Weights of a small transformer language model: MLP 768 SwiGLU.
MLP neurons of a small language model. Each row is named by its layer, matrix (down: output weights) and neuron, and shows model dimensions 112-175. Each number is 50 + 10 x the weight over its row's rms, rounded and kept within 0 to 99. A neuron's up and down rows have the sign that makes its largest values positive.
After each neuron's rows, "fires before" lists the tokens most often just after its 100 highest values on Wikipedia text that the model never trained on.

L11.down673:43 44 58 41 46 38 44 40 48 50 51 68 52 48 36 73 51 42 57 53 38 48 51 58 65 67 57 46 67 52 41 50 40 50 41 39 38 61 41 46 53 37 33 55 58 52 46 41 32 57 45 50 53 49 66 42 42 73 69 55 44 42 57 53
fires before: "=", " of", " a", " in"

L4.down200:41 48 47 46 25 47 65 47 50 49 57 58 30 49 50 49 49 48 62 57 34 41 40 58 53 64 51 54 63 36 49 44 46 59 58 65 66 57 51 54 62 47 62 48 50 55 42 51 41 49 33 46 44 66 54 53 47 54 54 40 60 39 58 54
fires before: "\n\n", "\n", " Total", " Density"

L3.down261:74 36 48 43 41 42 50 52 44 53 54 49 54 45 52 61 66 48 45 46 37 62 56 39 41 53 45 65 48 51 66 31 42 52 36 41 57 59 67 65 49 50 59 37 35 49 50 50 44 48 51 63 53 38 47 43 50 54 60 78 59 33 50 51
fires before: "="

L2.down654:65 53 56 38 48 32 62 34 50 51 60 43 50 46 52 33 57 68 52 43 45 56 45 62 60 37 60 69 34 64 56 32 47 52 56 53 54 67 56 53 44 48 50 49 39 53 55 57 43 54 43 54 46 50 55 44 48 61 53 45 59 33 56 46
fires before: "="

L5.down187:51 60 58 50 65 54 61 55 48 56 64 56 41 59 42 51 33 40 59 35 48 57 66 50 45 38 57 29 57 69 36 42 46 24 44 52 54 43 44 36 36 41 47 50 42 40 57 50 56 61 55 61 45 59 55 49 37 56 63 54 57 66 52 62
fires before: "-"

L2.down638:72 50 46 48 46 42 39 48 31 58 49 73 51 43 52 56 48 54 47 64 61 61 34 51 53 55 63 22 62 49 51 41 45 76 45 47 46 54 39 37 48 50 41 70 42 78 47 49 55 66 46 62 52 51 46 43 45 64 64 50 28 54 58 51
fires before: "\n", "=", " |", " =", "s"

L2.down651:51 39 53 51 52 50 51 52 53 41 39 57 53 60 63 62 31 61 64 58 45 52 42 60 45 56 51 66 52 51 58 74 59 58 60 49 60 42 42 37 42 46 66 35 58 42 56 67 43 36 61 54 60 56 37 47 43 55 34 52 44 59 44 63
fires before: "-", ":"

L5.down531:55 50 45 45 50 46 52 45 55 54 37 65 49 42 58 63 51 57 61 52 42 35 62 42 36 54 64 44 52 52 40 49 42 56 41 43 61 44 43 25 42 35 57 63 70 54 60 53 47 63 42 41 47 39 54 42 56 59 46 57 72 65 47 57
fires before: " a", "=", ":", " an", "\n"

L7.down517:47 44 28 54 37 64 56 59 49 54 32 54 30 35 47 58 53 76 48 50 51 38 46 51 57 23 48 47 60 56 51 59 54 44 58 48 37 47 41 52 50 61 50 56 55 46 55 26 50 51 65 53 45 47 43 48 36 52 52 45 74 50 49 50
fires before: " |", ":", " Candidate", "\n", "s", "-"

L5.down168:43 53 51 30 29 51 53 39 44 44 54 57 40 29 62 61 51 58 44 48 59 44 58 40 45 75 49 55 73 39 51 50 50 54 38 63 38 45 46 72 53 58 56 45 31 58 69 59 48 47 35 48 53 53 58 50 49 55 43 53 50 62 51 45
fires before: "\n\n", " |"

L7.down595:47 32 37 54 41 52 48 45 47 58 42 52 40 53 57 47 43 64 53 50 43 52 54 47 59 58 55 39 29 56 43 67 56 41 38 45 20 68 53 52 60 61 55 57 47 40 49 36 48 50 49 53 48 37 53 52 51 60 50 42 61 62 52 48
fires before: ":", ")", " Candidate", " |", " by"

L7.down497:37 55 73 76 65 35 44 50 31 37 52 50 52 37 55 42 51 54 50 57 50 49 54 60 49 58 34 46 53 69 46 46 56 56 61 60 36 58 50 57 62 38 37 69 42 57 48 48 58 54 58 35 46 44 45 61 68 30 76 62 51 61 29 46
fires before: ",", ".", ")", "–", " and", " |"

L5.down504:51 42 63 49 49 56 44 68 53 34 51 67 56 59 62 60 30 53 44 58 51 60 50 53 30 46 63 61 60 62 47 55 56 47 51 43 56 42 55 27 33 37 56 46 62 54 61 55 49 51 55 61 42 46 48 48 38 52 63 61 61 53 39 49
fires before: "-"

L11.down348:26 49 31 23 51 51 44 51 47 46 53 40 64 45 42 54 66 49 51 58 53 66 56 40 42 38 59 63 47 54 52 47 52 50 55 47 52 42 36 62 40 34 47 56 71 42 42 43 40 46 46 45 51 54 53 36 40 52 52 45 46 48 70 45
fires before: ":", " |", "s", "("

L4.down252:48 55 55 48 72 59 40 53 58 40 68 56 52 56 33 59 27 57 37 59 45 53 65 47 54 47 43 37 55 61 42 62 43 42 42 57 37 49 42 41 36 60 68 26 48 41 47 43 38 55 61 42 36 54 57 55 41 62 68 48 56 50 69 58
fires before: "-"

L8.down182:62 50 47 40 50 65 57 65 52 39 43 37 47 35 39 45 30 54 52 24 39 48 72 48 63 57 40 47 41 25 44 52 44 67 39 22 45 64 65 56 58 75 35 54 55 60 30 57 43 45 57 58 61 48 59 43 49 45 54 58 54 59 58 46
fires before: "-"

L8.down538:37 35 37 46 41 58 54 51 35 60 54 41 32 49 47 55 55 34 61 48 48 57 56 68 61 49 35 41 70 51 46 56 63 23 44 49 64 34 38 69 51 62 49 43 42 45 37 40 58 55 57 31 44 38 44 32 45 47 39 42 43 52 36 46
fires before: " |", ".", "\n\n", "\n", ",", ";"

L2.down581:39 55 64 35 33 39 64 42 39 54 57 56 60 52 61 48 50 56 66 50 44 41 39 49 47 55 61 32 47 48 51 29 47 34 44 50 59 54 59 55 57 59 41 51 33 46 59 45 55 68 55 42 39 60 56 63 58 45 58 44 49 27 48 37
fires before: "\n\n", " his", "da", "s"

L3.down157:46 52 45 52 45 49 44 51 34 44 65 63 50 37 47 39 77 49 37 57 50 71 38 46 57 45 62 46 73 61 66 64 38 60 47 53 40 53 51 56 50 31 41 53 46 47 33 52 54 45 42 43 77 64 50 46 48 61 52 47 67 58 66 40
fires before: " |", "s", " of", " who", "\n"

L2.down497:73 46 44 37 63 51 62 41 36 61 59 53 58 36 36 63 58 73 46 32 55 51 54 44 57 62 80 50 33 44 47 35 51 48 47 46 45 48 54 52 36 60 45 42 45 38 68 66 65 61 55 59 28 48 47 49 50 54 43 50 54 42 61 41
fires before: "=", "P"

L2.down260:45 48 51 63 39 49 55 36 64 50 36 56 45 51 70 41 53 54 55 51 35 49 42 40 73 59 52 44 45 53 43 41 64 56 40 35 53 55 46 54 60 28 60 39 60 48 62 58 58 44 40 45 45 52 60 34 55 45 40 55 53 58 55 53
fires before: " |", "\n", "=", ":", " name", " –"

L6.down466:50 56 58 42 52 62 48 36 46 48 65 50 49 53 33 41 59 51 49 60 48 49 68 58 38 38 49 36 81 59 53 46 53 43 53 51 46 43 56 47 44 41 68 61 58 49 38 43 37 53 50 46 58 40 37 43 39 61 45 62 54 48 52 51
fires before: " |", ":", " (", "\n"

L7.down454:42 46 59 59 57 54 70 62 43 40 36 61 57 63 62 73 37 46 43 55 43 43 73 50 47 65 43 63 47 35 66 41 47 49 50 37 46 52 50 53 52 48 47 68 53 45 59 68 58 48 56 56 65 49 41 38 32 45 49 64 54 74 55 48
fires before: "-"

L11.down646:52 61 43 42 55 60 59 41 63 43 57 43 46 49 49 47 47 61 45 41 44 39 40 36 36 59 41 43 53 45 65 46 41 58 49 53 52 72 39 53 42 43 52 44 61 44 55 42 29 46 49 54 51 47 47 47 54 56 53 55 53 58 36 48
fires before: "="

L5.down130:63 47 40 55 24 40 43 68 48 47 39 56 67 45 33 54 55 55 44 47 37 57 66 47 53 49 49 47 43 47 52 20 30 68 61 46 52 48 56 62 55 57 84 69 54 49 60 32 47 40 42 69 46 70 54 56 47 55 29 30 47 48 51 54
fires before: "=", "\n", "\n\n"

L6.down261:43 54 55 82 57 59 49 46 19 46 39 48 55 53 41 69 61 65 50 59 50 57 55 33 67 59 53 61 59 57 48 37 54 37 58 51 41 58 41 57 47 46 43 68 57 39 56 60 71 49 40 44 32 43 53 40 56 62 38 44 69 44 44 44
fires before: ",", ".", " and", ")", " by"

L5.down3:60 57 65 63 34 48 35 38 60 57 61 36 63 32 37 35 48 59 45 45 51 45 42 59 40 40 27 42 47 57 43 37 37 51 55 43 63 64 46 46 48 67 52 59 52 61 49 49 68 37 46 74 58 68 64 40 46 53 64 53 43 33 43 59
fires before: "=", "\n", "\n\n", " that", "ne", "t"

L6.down446:59 35 62 30 67 48 49 66 50 36 38 66 34 69 67 72 48 52 39 56 31 65 52 51 35 78 54 49 53 50 60 41 53 52 44 42 59 49 42 55 58 55 41 55 45 44 32 67 32 39 53 50 56 63 63 51 49 43 60 55 53 46 51 53
fires before: "|", "-"

L3.down477:69 40 57 37 56 43 52 72 43 61 27 44 52 56 40 45 58 52 59 58 40 64 51 49 37 42 63 69 53 56 67 41 34 42 51 23 55 29 41 54 57 45 54 40 45 67 55 57 36 60 57 55 48 47 47 45 56 51 61 53 68 33 58 46
fires before: "="

L4.down449:35 51 33 36 50 57 44 39 58 48 58 70 47 50 41 50 46 38 69 54 40 53 58 53 48 45 54 66 53 41 37 50 53 43 40 38 30 53 66 46 32 49 46 63 72 53 76 31 50 45 60 43 39 48 56 48 49 66 44 66 55 50 34 57
fires before: " |", " 0", "\n", ":", " date", "ki"

L2.down322:46 67 48 36 59 44 41 58 65 47 28 16 18 55 56 49 51 48 53 74 55 50 46 21 47 61 54 32 52 46 60 52 51 37 50 50 56 36 45 46 59 47 39 65 55 59 60 43 33 59 50 26 49 71 48 45 53 50 40 52 45 58 50 34
fires before: " |", ",", "."

L8.down43:53 48 74 42 37 39 56 56 48 31 55 48 40 57 53 38 73 75 57 39 40 57 56 43 38 54 33 49 61 54 50 63 43 54 46 57 46 48 39 47 43 55 47 55 67 45 45 57 37 48 52 64 29 44 56 55 61 44 50 61 50 71 54 27
fires before: "=", " as"

L2.down750:58 48 57 32 42 45 41 41 53 42 50 42 62 47 46 43 55 59 43 65 59 56 46 60 48 53 54 59 43 52 49 45 39 56 49 46 55 48 38 75 47 65 50 42 31 47 54 59 50 51 47 41 53 55 52 44 54 29 39 41 50 33 41 49
fires before: "=", " |", "ton", "P"

L7.down632:47 46 59 64 40 62 40 46 40 54 53 40 53 43 39 40 71 53 45 40 40 58 37 51 48 37 45 40 59 47 51 48 34 41 70 40 56 53 46 49 50 44 47 46 54 70 52 74 32 48 44 60 74 67 45 43 41 38 71 43 46 58 53 55
fires before: "\n\n", " Total"

L5.down290:35 50 53 41 58 58 60 47 65 52 62 57 58 52 54 53 46 42 41 56 49 57 67 53 46 42 44 25 60 50 58 45 66 57 46 46 47 44 60 46 40 60 51 34 53 40 48 45 51 61 67 51 42 34 44 63 50 70 60 49 48 50 47 46
fires before: "-", "″", "\n"

L6.down250:59 32 82 60 50 47 75 52 39 59 59 39 28 59 66 49 59 58 40 56 54 51 61 41 61 62 48 45 56 45 40 41 55 50 42 37 59 56 47 58 52 57 45 51 48 44 56 34 40 57 43 37 57 59 39 37 40 52 53 71 46 51 52 46
fires before: "-", "|", "ont", " a"

L7.down708:46 34 48 45 61 60 55 56 58 63 43 50 37 65 39 56 75 61 70 55 36 52 49 32 60 57 55 50 37 48 37 66 55 46 49 46 50 35 55 44 52 57 61 65 70 47 54 64 41 63 57 44 62 75 72 42 47 45 56 45 35 50 62 43
fires before: " |", "."

L6.down482:54 55 45 59 34 54 73 44 63 57 45 50 54 38 52 69 47 55 52 23 37 52 40 36 45 63 53 35 55 41 33 44 45 50 40 39 68 47 57 58 56 48 40 52 51 51 64 49 51 45 41 41 47 80 45 45 52 69 38 49 44 63 42 36
fires before: "\n\n", " The", " In"